Weights of a small transformer language model.
Size: 3 heads of 64, MLP 256 SwiGLU, vocabulary 32000, 17.3M parameters.
Architecture: LayerNorm before each block, rotary positions, no biases in attention or MLP.
Training: a variant of Adam for these matrices, 282M tokens.
MLP neurons of a small language model. Each row is named by its layer, matrix (gate and up: input weights) and neuron, and shows model dimensions 96-191. Each number is 128 + 32 x the weight over its row's rms, rounded and kept within 0 to 255. A neuron's up and down rows have the sign that makes its largest values positive.
A block is one neuron, or neurons of one layer that tend to fire together. After each block is what it responds to, as a language model described it from the Wikipedia text at the highest values.

L11.gate176 [ 73 185 190 135 160 125 163 138  49 121 168 173 115 154 126  97 145 149 154  96 104  93 134 108 160 157  50 132 167 125 158 146 202 110 182 106 116 147  92 133 171 124 139  96  98 133 122 175  60  85 132 163 149 161  53 128 132 145 167 152 138 165 143 194  85 156  68 161 141 117 177  99 111 153 130 110 125 106 128 133 181 123 128 155 142  65 132 116 163 157  77 174  85 124 136 150]
L11.up176 [191 131  48 107 165 132 104 131 106 140 176 187  69 100 126 158 163  93  63 157 133  90 121 150 189 138  95  91 114 108 107  74 148 142 109 111 163 161 122 120 130 114  96  81 144 132 154 110 118 131  89 136 131  91 168 151 165 107 208 150 203 129 167 163 164  86  51 162 127 127 161 124 135 181 149 150 125 154 117 171 128 161 118 137  83 146  66 131 200 109 107  80 132 154  86 207]
L11.gate178 [154 158  89 125 149 112 104  89 167 128 196  73  52 113  55  99 174 124 106 100 113 153 161  85 104 146 128 165 131 131 153 105  57  93 146 116 121 117  85 110 149 119 150 121  55  63  67  91  78 188 168 126 130  75  79 158 152 100 136 143 121 159 138 150 140 162 117 120 148 165 141 183 127 143 142 119 143  69 169 166  41 140 115 103 101  83 129 135 139 126  86 114 121 154 108 174]
L11.up178 [ 99 135 125 100 158 158 116 147 140 158  91 100  94 121 106 152 117  91 125 172  86 122  26 174 162 123 136 144 159 219 116  98 148 168 130 135  80 160 105 157 161  64 133  80  72  79  91 102 109  60 231 130 156 176 173 117 157 142  38 156 121 169 131 137 118 189  75 137 164 144 158 128 146 141 115 137 120 112 114  83 108 130 105  91 165 140 110 100  88  97  53 158 141 166 140  67]
Final digits of numbers and closing pipes that end a cell or row in Wikipedia tables, like the 4 of 1.04, or the pipe after the Votes | % header.

L4.gate7 [148 109 138 136 154 135 138  92 137 116  85 209 124 163 100  97 108  68  79 118  95 126 126  89 156 138 173 169 124 138 121  86 124 120 162 133 117 108 119 160 124 148 126 109  57  84 153 178 125 119 139 188 122 108 149 124 129 134  94 136 113 135  49 126 152 136 127  81  93 125 164 105 135 129 125 173 139 148 119  98 115 165  82 136  78 142 113 150 128 104 182 138 138 173  76 110]
L4.up7 [143 122 152 140 150 120 139  90 177 133 105 173 154 149  56  54 132 111 125 131 136  96 126 111 124 145 101 178  96 144 159 107 112 122 188 149 121 132 116 161 111 118 117  95 118  83 126 151 121 133 168 185 163 113 139 112 101 135  57 146 189 109  74 112 126 134  81  76 123  61 180 128 119 153 181 163 102 145 142 132 154 162 112 200 123 166 137 155 132  85 184 107 163 151 102  95]
L4.gate107 [ 78 109 127 145 147 118 157  82 154 152 111 110  82 194 114 108 119  82  94 117 125 149  81  63 156 114  57 157 111 117  97 146 121  87  96 159 108 145 139 112 124 185 155 154 118  82 127 138 122 136 157 121 161 118 125 136 103 135 113 165 139 157 113 173 141 132 134 138 136  75 190 104 151 143 142  92 135 119 107 211 108 178 162  88 139 133 150 127 124  63  99 190 131 139 133  99]
L4.up107 [132 139 137 125 221 124 119 112 175 143 180 191 120 136 164  79  75 126 139 163 165 136 112  87 176 117 108 162 176 186  56 154 102 129  80 182  78 183 169 145  73  93 146 123  88 121 151 117 106 179 124 142 125 137 161 115  98 116 107 161 115 108 125 145 133  69 128 154  97  75 205 103  68 181 129 147 130 112 143 127 118 159 109 136  79 104  82 172 144 128  87 187 133 109 129 185]
L4.gate211 [176  99 121  98 142 128 125 146  97 173 141 106 148 138 154  48 166 108  99 151 200  67 117  92 138 172 131 123 114 158 115  81 135 146 102  82  73 125 138  79 161 130 142  83 116 119 168  69 122 163 119 167 125 149 165 154 114 156 139 205 129  90 111 129 164 107 152  64 107 107 112 154  93 152 142 110 212 157 148 100 132  97 137 176 174 158 149 145 161 171 168 135 137 146 122 100]
L4.up211 [172  76 128 103 204 134 101 138 106 119  94 149 138 162 135  69 179  98  88 157 137 108 110 129 157 139 193 111 144 234  70 140 121 156 109 142 124 152 176 101  86 105 150 112 114 163 161 137 173 110 136 141 104 141 156 142 141  99  58 171 140 120  97 124 147 129 137 161  62 154 112 112 144 162 133 139 110  88 153 135 120 118 108 138 134 144 180 152 149  78  65  86 172 156 128  79]
L4.gate217 [116  74 115  95 154 101 137 125 116 155 177 155 138 174 102  60  72 115 112 129 144  92 100  89 165 173  47 165 160 156 123 117 106  83 146 126 123 140 150 112 124 112  79  91  98  94 131 115 168 123 148 227 135 158 178 177 137 161  82 155 102 154  56 114 156 106  89  67  98  56 158 119 121 156 112 179 185 164 143 171 145 126 154 157 112 137 149 152 178  88 135 129 158 157 100 140]
L4.up217 [144  64 155 100 176 117 121 105 109 128 154 200  94 206 114  52 117  68  67 126 130 145 133 130 137 143 113 160 172 178  82  71 101 142 109 165  99 136 164 123 136 155 123 104  85 105 127 134 151  98 169 196 142 110 171 170 155 152  54 148 138 153  44 128 129 110 103 117 118  85 169  99 110 175 131 153 139 123 121 151 143 153 104 121 102 141 131 165 154  83 126 109 123 161  97  68]
The closing pipe at the end of a wiki table row, just before the line break, mostly after numbers, dashes or blank cells; also semicolons ending list entries.

L11.gate95 [ 80 160 124 178  59 164 153 156 148 124 149 164 207 133 168 118 134 155 121 123 148 177 154 131 123 131 149  74 106  83 157  85 154  63 119 125 144  64 142 129 132 156 103 110 107  99 117  94  72 143 124 114 149 147  98  94 152 114 178  96 152 128  72 117 111 128 144 137 151 168  68 202  90 124 101 132 126 196 182 129 133 101 138 139 108 121 130 120 148 180 117 115  76 137 116 113]
L11.up95 [134 173  60 144  72 106 167 225 170 127 103 106 139  75 164 108 123 113 133 118 174  78  87 132 152 140 121 117  79 111 162  75 142 125 166 127 108  50 154 151 167 119 119 125 111  74 176 112 144 145 145 101 168 154  98 113 146 131 148 119 172 109  98  71  42  92 124 158 166 157  94 183 136 156 171 120 132 180 187  86  95 132 163 180  80 138 123 128 142 153 116  43 124 108 207 135]
L11.gate148 [109 138 126 114  56 148 128 137  62 126 154 115 130  95 147 177 125 145 112 140 139 155 117 122 176 141 136 144 114  51 129 124 155  94 105 126 154  89 106 113 135 189 139 162 156  82 140 103  62 112 135 104 127 118 136 136 163 119 116  93 138  99 157 173 102 170 128 108 167 111  84 125 101 115  54 113 133 141 192 148 133 122 161 128 169  73 126  91  59  84  99 121  74 110  77 110]
L11.up148 [147 167  81 143  82 106 121 117 108 154 129 114 138  74 164 164  97  91 118 120 155 152 123 103  94 150 150 220 140  94 139  99  62 129 136 117 102 144 159 133 128 106 164 144 120 107 153 150 119 138 137  76 107 135 146 102 125 132 112 105  87  91 183 170  91 116 140 146 147 174  99 113  74 154 140 113 101  79 169 110 142 147 173 181 124 139 105  74  58 113 130 164 117 117 110 169]
Separators inside tables and lists (|, colons, semicolons, as in 12 | 6 or 13:48), and clause links such as that or as.

L10.gate13 [152 110  69  83 116 115 131 159 128 152 145 188 117 119 120 139 157 169 122 140 143  93 111 144 128 133 148 160 135 126 101  96  89 208 168 139 137 151 110 108  80 143 214 115 195 121 171  72 126 124 140  90 113 162 128  93 127 153 142 183 174  70 115 113  80 173 112 176 161 135 147 157 144 144 118 116 173 109 180 126 114 120 158 154 122 156 200 157 179 112  92  74 178 105 125  91]
L10.up13 [114 114 149 146 116  82  98 111 139 123  87  62 124  81  31  72 125 169 179 142 141  80 143 121 105  96  99 127  86 106 184 205 108 116 144 177 108 107 128 133 122 118 151 131 110 151 184 145 142 194 159 124 126 132  94 137  55 122 140 119  92 151 100 108  90 133 116 106 144 142 145 143 145  50 226 206 134 150 152 195  90 203 111 102 101 103 142 119  70 117 150 131 124 111 128 117]
L10.gate15 [149  99 126 106 158 139 150 159 198 127 134  96 103 137 102 138  77 126 130  73 124 146  60 153 100 113 164 127  74 173 147 160 175  58 161 105  93 144 143 150 172 130 116 127 106  84 198 146 100  77 135  92  84 105 135 150 184 156 185 110 164 105 155 165 105 136 154 146  73 134 120 112  81 120 118  88 132 105 124 129 115 128 117 111  23 164 139 164 131  93 143 169  95 102 118 110]
L10.up15 [126 132 153 138 128 215 156 173 166 182 125 138  84  98 120 156 103 153 132 157 150 118 124 181 111 109 119 155  99 141 114 182  98 141 141  97  74 153  76 102 134 158  92 129 108 104 174 144 158 108 152 164 165 173 170 139 116 157 116 126 146  74 159 101  81  99  80  45  88 144 159 133 124  67 168 138 118 113 129  81 122 139  90 127  65 154 115 114  72 161 150 166 138 101  74 155]
L10.gate158 [ 92 137 199 168  49  88 180 114  78 143 127  95 139 121 142 109 105 115 113 153  92 115 116  89 105 145  84 101 152 146 120 138 212 118  87 131 199  86 109 179 125  96 119 167 102 157 120 157  97 125 117 151 126  99  42 166 118 110 133  69 160 185 147 143 150 128 144 108 178 131 116  81  93 126 123  55 102 172 114 116 130  73 124 103 104 130 131 131  77 153 133 132 109  82 192 129]
L10.up158 [150 189 150 148 113  48 175  94 133 112 143 122  94  70  96 107 126 165 153 159 149  89 161  99 116 142  41 132 153 146 150 114 138 189 126 148 163  96  95 134 105  91 144 163 156 120 178 148 100 149 111 116 119 123  72 114 133 131 154 117 129 130 167 138 145 145 115 125 145 127 143 144 107 109 195 103 160 151 172 101 135 141 140 136 128 165 155 124 113 150 127 120 103  67 152 147]
L10.gate171 [158  97 125 136 157 161 141 108 123 135 189 157 110 154  79 109 157  49  85 150  50  94 138  98 151 115 116  84 122 206 144 135 132 111  79 183 112 141 159 159 145 113 196 106  89 203 137 195 110 146 157 193 107  72 161 133 143  93 164 122 147 158  99  76 176 125 128 140 158 120 132 129  98 210 147  87 117 145 107 171 133  93 128 142 177  83 171 109 166 102 138 127 138 115 140  86]
L10.up171 [ 72 191 113 132 174 189 147 122 107 122 154 143 121 105 208 104 169 160 165 167 117  83 158 129 133 130  83 150 198 109 181 112 139  95 198 149 142 146 125 112 160 117 114  78  90 143 143 175  79 122 107 103 109 150 109 158 142 175  66 155  51  90 176  77 148 133 179 156 107 123  95 100 167 166 149 137 101 133 155 123 112 171 151 124 181  75 121 114 172 102  32  90  83  78 166  68]
L10.gate196 [107 141  86  65  95  61 141 135 116 162  73 132  81 152 175 118  86 137 124 136 129  84 140 152  85 129 121 113 134 156 149 143  39 162 138 151 136 148 139 141 114 119 165 101 166 113 129 113 163 123  45 151 181 130 128 132  94 121 132 126 105 155 171  95 138 146 141 144 136  99 202 146  54 112 140 169 211 153 135  66 154 134 139 203 113  94 109  98 108 100 137 163 121  57 126 113]
L10.up196 [114 146  58  76 102 149  66 177 159 108 145 143 138  94 168 105 126 130 119 129 106 130  94 120  95 111 140 116  79 117 107  66 130 109 129 129 179 165  95 152 171 133  97 146 126  88 177 132 108 141  86 165 179 133  85 107 123 129 127 105 165  86  91 118 177 218 115 106 135  86 175 136  85  94 154 171 123 129 110 142 155 163 195 114 138 138 138  82  33 159 147 124 168 137 125 198]
L10.gate218 [130 195 121 115 127  92 159 136  98 116  86 102  86 176  69 135 140 156 140 187 129  84 130 129 132 113  90 164 136  78  78 124  98 191 144 166 145 108 142 137 105 154 123 127 140  88 229 117 170 130 170  96 143 128 107  89 141  84 133 148 195  86 124  96 132 174 101 144 105 134 155 176 108  73 162  87 225 180 128 103 150 142  89 105 142 149 129 109  66 131 125 110 121 156 128  78]
L10.up218 [161 116 160 121 138  69 132 138 238 175 181 175 107 114  86  95 111  97 166 128 102 109 117 112  50 145 108 131 128 124 163 148  70 142 140 106 119 117  81 150 120 190 186 147 152 136 163 111 117 169 129 155 116 124 110  81 120 165 145 163 102 110 118 118 122 119 134 124 145 139 118 105 200  85 146 148  85  71 140 186 126 145 115 131 142 182 152 136 152  75 143 113 173 143 100 164]
L10.gate231 [160 176 119 129 190 106 175 135  87 149 154 148 130 114 100  70 110 155  64  65 136  98 165  99 147 118  89 117 137 114 163 174 101  23 151 147 165 139 158 149 165  82 159  75 113 163 142 100 149 207  73 143 127  97 112 135 136 127 113 160  91 117 100 106 137  93 111 126 117 175 125 161 100  93 114 163 129  68  99 175 140 184  92 127 151 173 162 111 159 100 171 121 103 137 172 156]
L10.up231 [112 130 114 160 128 119  93 150 128 155  76 192 165 109 161  86 183 121 144  87 147 140 128 125 171 160 137  85 117 179 129 152 160 181 133 144 120 145 168 141 135 138  78  49 113 119 134 123 115 125 160 148 189 167 170 131  78 168  69 150 173 115  73 142 110 131 108 151  71  97  40 126  85 160 143 143 163 151  91 112 138  98 135 138 124  88 128 189 177 135 129  55 166 147 117  16]
L10.gate245 [157 133 142 145 109  99 115 127  75 178 127 147  98 134 154 112 145 149 124 116  92 122 161  79 169  76 140 164  93 109 110  97 126  49 108 145 132  97 185  71 113 153 162 146 110  92 107 157 104 162 124 109 105  93 146 107 167 142  82 160 146 146 127 117 109 156 168 118 159 111  98 116 138 116 128  94 138 128 158 160  67 190 128 109 116 109 109 177 189 102 107 131 127 125 139 139]
L10.up245 [131 138 144  96 152 100 120 121  72 155  95 100 111 133  88  78 196 183 147  89 152 112 139  97 114 131 142 166  72 170 137 117 118 143 125 131 168 182 142 151 126 146 165 121 182  85 120 147 133 163 155 109 149 115 137 112 125 173 136 144 155 122 160 118  89 160 149 152 110 172 165 112 144 120 150  88 105 197 145 100 102 191 141 142 135 150 136 162 142  98 125 141 130 150 152  74]
Pipe separators and line breaks between cells and rows of Wikipedia stats tables, e.g. sports rosters and election results, especially right after numbers.

L10.gate62 [188 148 120 138 129 132 147 118 124 143 122  77 166 124 130 118 118 110  98 144 157 132  95 121  96 144 169 125 138 105  93  93 143 115 150 141  64 133 107 105 125 113 197 122 110 146 152 171  93 122 116 127  92 208 169 161 109 141 120 130 147 136 108 144  98 148 104 112  92 142 199 115 107 214 101 118  98 116 125 174 179 103 129  55 129 157 165  86 158  92 136 110 154  60 172 145]
L10.up62 [107  95 110 122  95 139 174 115  91 120  67  64 126 146 117 175  99 158 156 136 144 157  98 135 111 141 169 164 118 131  87 105 125 165 133  90 137 133  81 150 116 119 131 111 237 107 150  87 129 101 159 175 130 162 147 108  91  98 168 151 134  89 103 112  77 133  73 171 135 149 129 189  94 143 167 150 149 117 156  52 118 170 153 155 117 183 118  97  95 116  81 113 104  88 119 157]
L10.gate113 [116 159 133  43 133 128  93 190 152  70 152 109 178 136  96 129  88 123 132 125 158 143 111 157 114  97 110 135 144  75  95 143 129 144 144  39 255 115 132 162 130 103 101 129 151  79 135  86  91 118 146 120 167 174 156 109 108 128  98 133 127 136 146 114  73 124 103 205 156 133 164 125  80 162 148  94 123 150 126 125 146  72 160 144  83 176 152 112  75 126 104 137 108 136  93 178]
L10.up113 [115 116 118 155 162 140 130  86 136  80 173 132 157 136  85 127 191 152 130 103  95 134 137 146 116  69 191 141 153 148 145 118 175 104 102  39 119 199 166 114 107 140 127 148 133 113 152 138 154 143 144 111  99 152 143 105 141 109 141  73 139  74 114 175  47  97  95 181  95 137 149 136 141 170  82 132  53  80 145 128 156  67 153 114 130 122 123 140 152 106  83 139 121 124 158 170]
L10.gate150 [129 161  83 154 146 164 159 182 145 118 147 122 179 144 152 184 136 132 133 120 156 127 110 118 141 137 114 140 128 154 163 182 105 151 115 110 121 117 138 153 134 146 100 133 134 132 106 118 103 107 196 141 155 166 181 155 103  98 113 116 115 118 112 132 160  62 110 143 146 136 122 127 103 170 107 157 161 159 147 130 168 114  91  93 103 121 145 115  49 141  74 120  87 144  22 151]
L10.up150 [130 154  97 110  95 131 115 115 154 111 132 116 107 116 144 131 118 155 221  91 159 154 113 110 120 158 153 184  99 137  83 106 194 165 185 156 139 182 124 138 138 117 157 145 173 176 114 116 133  83 111 126 163 160  90 118 176 100  94 140 111 145 129 175 110 147 112 155 143  76 104 148 115 148 130  69  51  77 118 139  90 134 146 193  80  85 126 114 112  89 189 181 104  94 103 141]
L10.gate151 [ 95 149  90 144 103 187 194 112  84 137 102 119 169 164 104 102 127  95 119 114 133  93 129  98  65 149 132 144 147 123  88 128 131 143 124 132 123 203 111 156 178 154 175 102 128 152 116  93 130 173 183 118 122 149 124 136 129 175 172 161 130  77 142 121 103 115 119  91 196 111 132 109 149 116 127 125 129 186 136 129 193 154 175 179 136 131 122 165 124 150 139 148 146 119 125 115]
L10.up151 [157 101  74 150 138 153 123 114 115 128 115 150 141 126  79  96 100  93 160 123 122 151 138 111  55 138 183 204  97 109 150  80 116 115 119 144  97 157 144 111 147  94 171 125 150 195 203 142 123 128  88 194 107 166  89 139 206  95 106 125  97 123 107 130 158  98 156 109 121 151 106 158 122 154 143 129 137 140 116 139  84 155 120 101 166  94 199 111  62 110 101 114 155 131 111 145]
L10.gate182 [112 190 111 111 136 197 156 162  71 115 171 163 171 158 161 104 123  74 132 103 111 202  92 137  90 126 168 150 102 132 131 149 116 129 149 122 122 186 148 205 137  65 165 122 143  97  86 101 137 141 182 122 147 140 160  73 102 115 126 139 119  75 118 175 105 113 101 101 107 123 125  92  94 171 104 162 100 123 179 138 129  75 153  89 123 178 114  62 124 112 144 123  94 167  54 184]
L10.up182 [138 125  88 124 120 154 166  97 121 102 144 111 188 153 124 128  94 137 121 140 123 137  93  81 107  84 204  91 129 109 107  96 103 101 136 123 114 140 161 138 135 116 122 132 117 116 185 156 136 101 149 193  56 174  88 131 215  47 122 181 153 102  85 144 176 133 161 131 183  91 139  69 169  91 123 118 139 139 105 117 121 151 122 199 136 145 145 156  89 145 106 173 104 104 132 119]
L10.gate205 [141 181 142 115 127 145 202 114 136 117 166 169  88 112 119 125 124 128 163 160 117 169 144  96 103  97 142 116  93  54 169 136 126 152 127 129 181 165 133 122 101 109 157 101  85 138 140 153  34 122 132 110 124  58  93 102 138 110 151 127 173 141 201 134 101 168  84 140 123  67 169 169 113 172 124  82 132 168 114 155 119 135 130 103 115 154 171  79  67  87  86 176  68 160 165 174]
L10.up205 [199 144 125 139 138 116 188 153 145 136 121 129 147  90 159 156 102 113 144 143 144 152 141 114 120 151 111 125 105  88 113 101  98 111 111 107 156 165 129 111 106 126 109 101  81 125 166  88 114  86  93 123 156 111 114 147 131 115 120 108 146 121 113 102 152 125  52 143 125 109 172 130 138 165 184 134  64 159 134 127 129 141 100  97 197 198 162  94  74  91 103 163 132 130 145 189]
L10.gate210 [150 159  82 123 169 107 177 150 171 101 186 102 152  97  98 191 121 130 184 147 141 158  64 140 118  72  87 172 141 159 123  83 158 162 158 115 144  68 147 170 121  36 109 141 143 126 137 121 141 154 129 141 149 107 136 113 124  66 154 165 121 102 100 134 149 166 121 156 140 121 148 100 115 108  98 141 122 134 144 108 143  60 151 135 163 165 149 109 101  98  63  82 150 116 128 120]
L10.up210 [108 124 147 132 190 117 165 164 162  77 135 165 121 120 120 133 148 123 109 128 101 206 121 105 189 131 131 172 129  98 166 100 169 106 161 156 116  73 161 132 119 111 135 157  60 148  76 167 139 112  93 138 127 115 114 100 176 115 168 138 103  86 131 150 132 191 105 127  96 113  77  92   0 121  82  89 129 175 108 102  98 122 148 124  72 111 107 138 121 127 117 154 134 169 110 180]
L10.gate243 [103 137 115 139 160 111 154  92 165 104 172 144 168  74 159  96 139 126  87 138  94 156 125  56 151  92 191 139 179 101 125  80 133 110 135 120 177 129 203 127 106 139 129 135 122 129 136 120 101 102  82 159 121  98 114 156 198 111 148 137 165 116 130 126 158 162 137 163 124 104 141  91  57 115 168 131 149 114  92  97  55 101 148 148  87 133 132 146 121 129 124 147 109 204 184 149]
L10.up243 [120 118  75 137 172 102 163  95 189 118 163 136 130  78 176 176 136 130 133 149  83 117  95 125 136  72 198 115 195  82 126  67 104 120 135  98  94 151 144 128 116 109 126  97  98 131 119 114 144 110 117 142  66 113 102 143 199 121 175 190 168 119 192 142 164 148 101 175 161 110 100  84  71 152 179 126 129 117 118  94  73 102 101 135 101 135 134 128 137 112  65 168 110 161 154 174]
Fires on the last token of a sentence's subject, or the adverb or conjunction after it, just before the main verb comes: plural -s, also, later, and, who.

L4.gate15 [121 180  76 144 176  68 141 129 167 101 156  97 156  94 139 198  81 132 137  87 174 164 102 106 121 117 167 130 116 131 128 184 115 100 119 135  62 176 119 116  99 131 110 151 189 104 136 112 112 109 164  65 121 133 130 112 107 114 180 185 196  68 170  92 147 116 120 167 112 134 166 111  89 135 158 119 132  87 156 131 162 171 114 136 129 190 113 100  88  60  67 140 128 109 127 152]
L4.up15 [128 119 132 116 131 128 132 148 124  81 229 157 129 164 156 119 118 116 101 101  94 128  70 132 114  94  70 116 151 155 144 125 159 134 151 111 130  71 119 128 102 145  75 144  99  97  95 103 106 125 145 171 113 116 109 122 139  87  63 148 184 142 171 161 117 146 150 126 125  54 149  86 159 177  78  73 148  68 145  68 109 113 135  81 128 153 113 136 129 146 115  66 170 167 115 134]
L4.gate30 [123 173  84 120 140  72  85  99 116  75 184 131 133  71 140 104 140 142 155 147 217 195 123 132 120 144 133  93 105 135 163 159  78 179 165 135 142 133 145 169  69 146 108 146  87 118 111 108 129 108 153  80 160 124 121 112 155 112 127 161 160 148 123  79 104  96 115 201 147 166 128 104 162  95 177 102 190 124 118 168  29 138 174 155  64 168 137 118  85 132 183 101  98  81  82 140]
L4.up30 [119 141 100 175 119 153 159 165 190  99 126 123 158 164  89 184  90 138 127 138  91 153  82 132 119 115 125 191 119 107 106 129 151 154 106 127 121 113 158 109 131  89 127 115 152 149 196 162 126 136 115  58 149 132 104  73 110 103 121  91 191  68 154 143 116  47 147 148  78  92  86 167 104 149 144 154  52 112 125  89 208 100 148 113 159 108 103 147  74 177 104 163 164 176  93 134]
L4.gate69 [141 141 112 104  92 114  96 173 114 133 107 122 172 152  97  91 139 118  88 140  85 112  70 138 121 105 162 132 119 182  88 154 163  91 166 159 125 148 126 139  87 126 178 118 108 140 162  96 134 107 116 127 171 111 168 169 126  76 104 190 149 123 104 166  80 148  97 113 117 127 153  78 120 209 143  94  90 137 128 190 200 162 116 135 118 163 101 123 109  96 104  98 148 122  67 163]
L4.up69 [157 164 145 146 163 166 144  95 122  86 123 104  84 122 103 110 112 167 169 176 116 153  87 149 154  92 130 136 146 126 135 112 123 203 164 151 129 112 100 153 122 154 109 130 118 172 133 119 156 115 200 130 145  65 154 126 144 113  97 147 140 131 111 153 158 102 141 160 144 135 113 115 178  40  48 102 125 132 197 111  67 103 136 139 129 171 193 125 115 171 134  98 125 154 143 121]
L4.gate174 [198 120 102  99 153 121 104 131 154  73 133 154 124 159  71 140 144 138 133 157 121 115  95 191 172  86 144 137  95 172  83 128 106 166 159 128 130 104  93 148 108 165 139 118 143 129  82 148 182 159 161 102 157 132 175 104 112  88  65 129 139 131 134 120 105 109  97 122  94 169 187 123 169 121 132 141 112  75 161  90 132 147 103 134 107 139 163 147 133  76  95 100 141 130 104 147]
L4.up174 [169  35 121 105 113 166 167 174 157 118 110  40  99 162 137 119 134 117 133 115 135 149  96 161 151 124 146  86 165 145 113 142 116 163 197 108 149 158 116 147 139  97 122 109 133  77 149  81  91 105  88 155 131 180  91 179 103 129 118 142 138 160 133 156 180  91 168 132  97 157 171  63 126 128 113 155 102 102 118 101 150 106 114  93 201 168 145 104 115  88 104  84 131  92 157 122]
Word-final "s" tokens split off from the word before, mostly plural nouns (government-s, observer-s) plus verb "-s" and possessive "'s".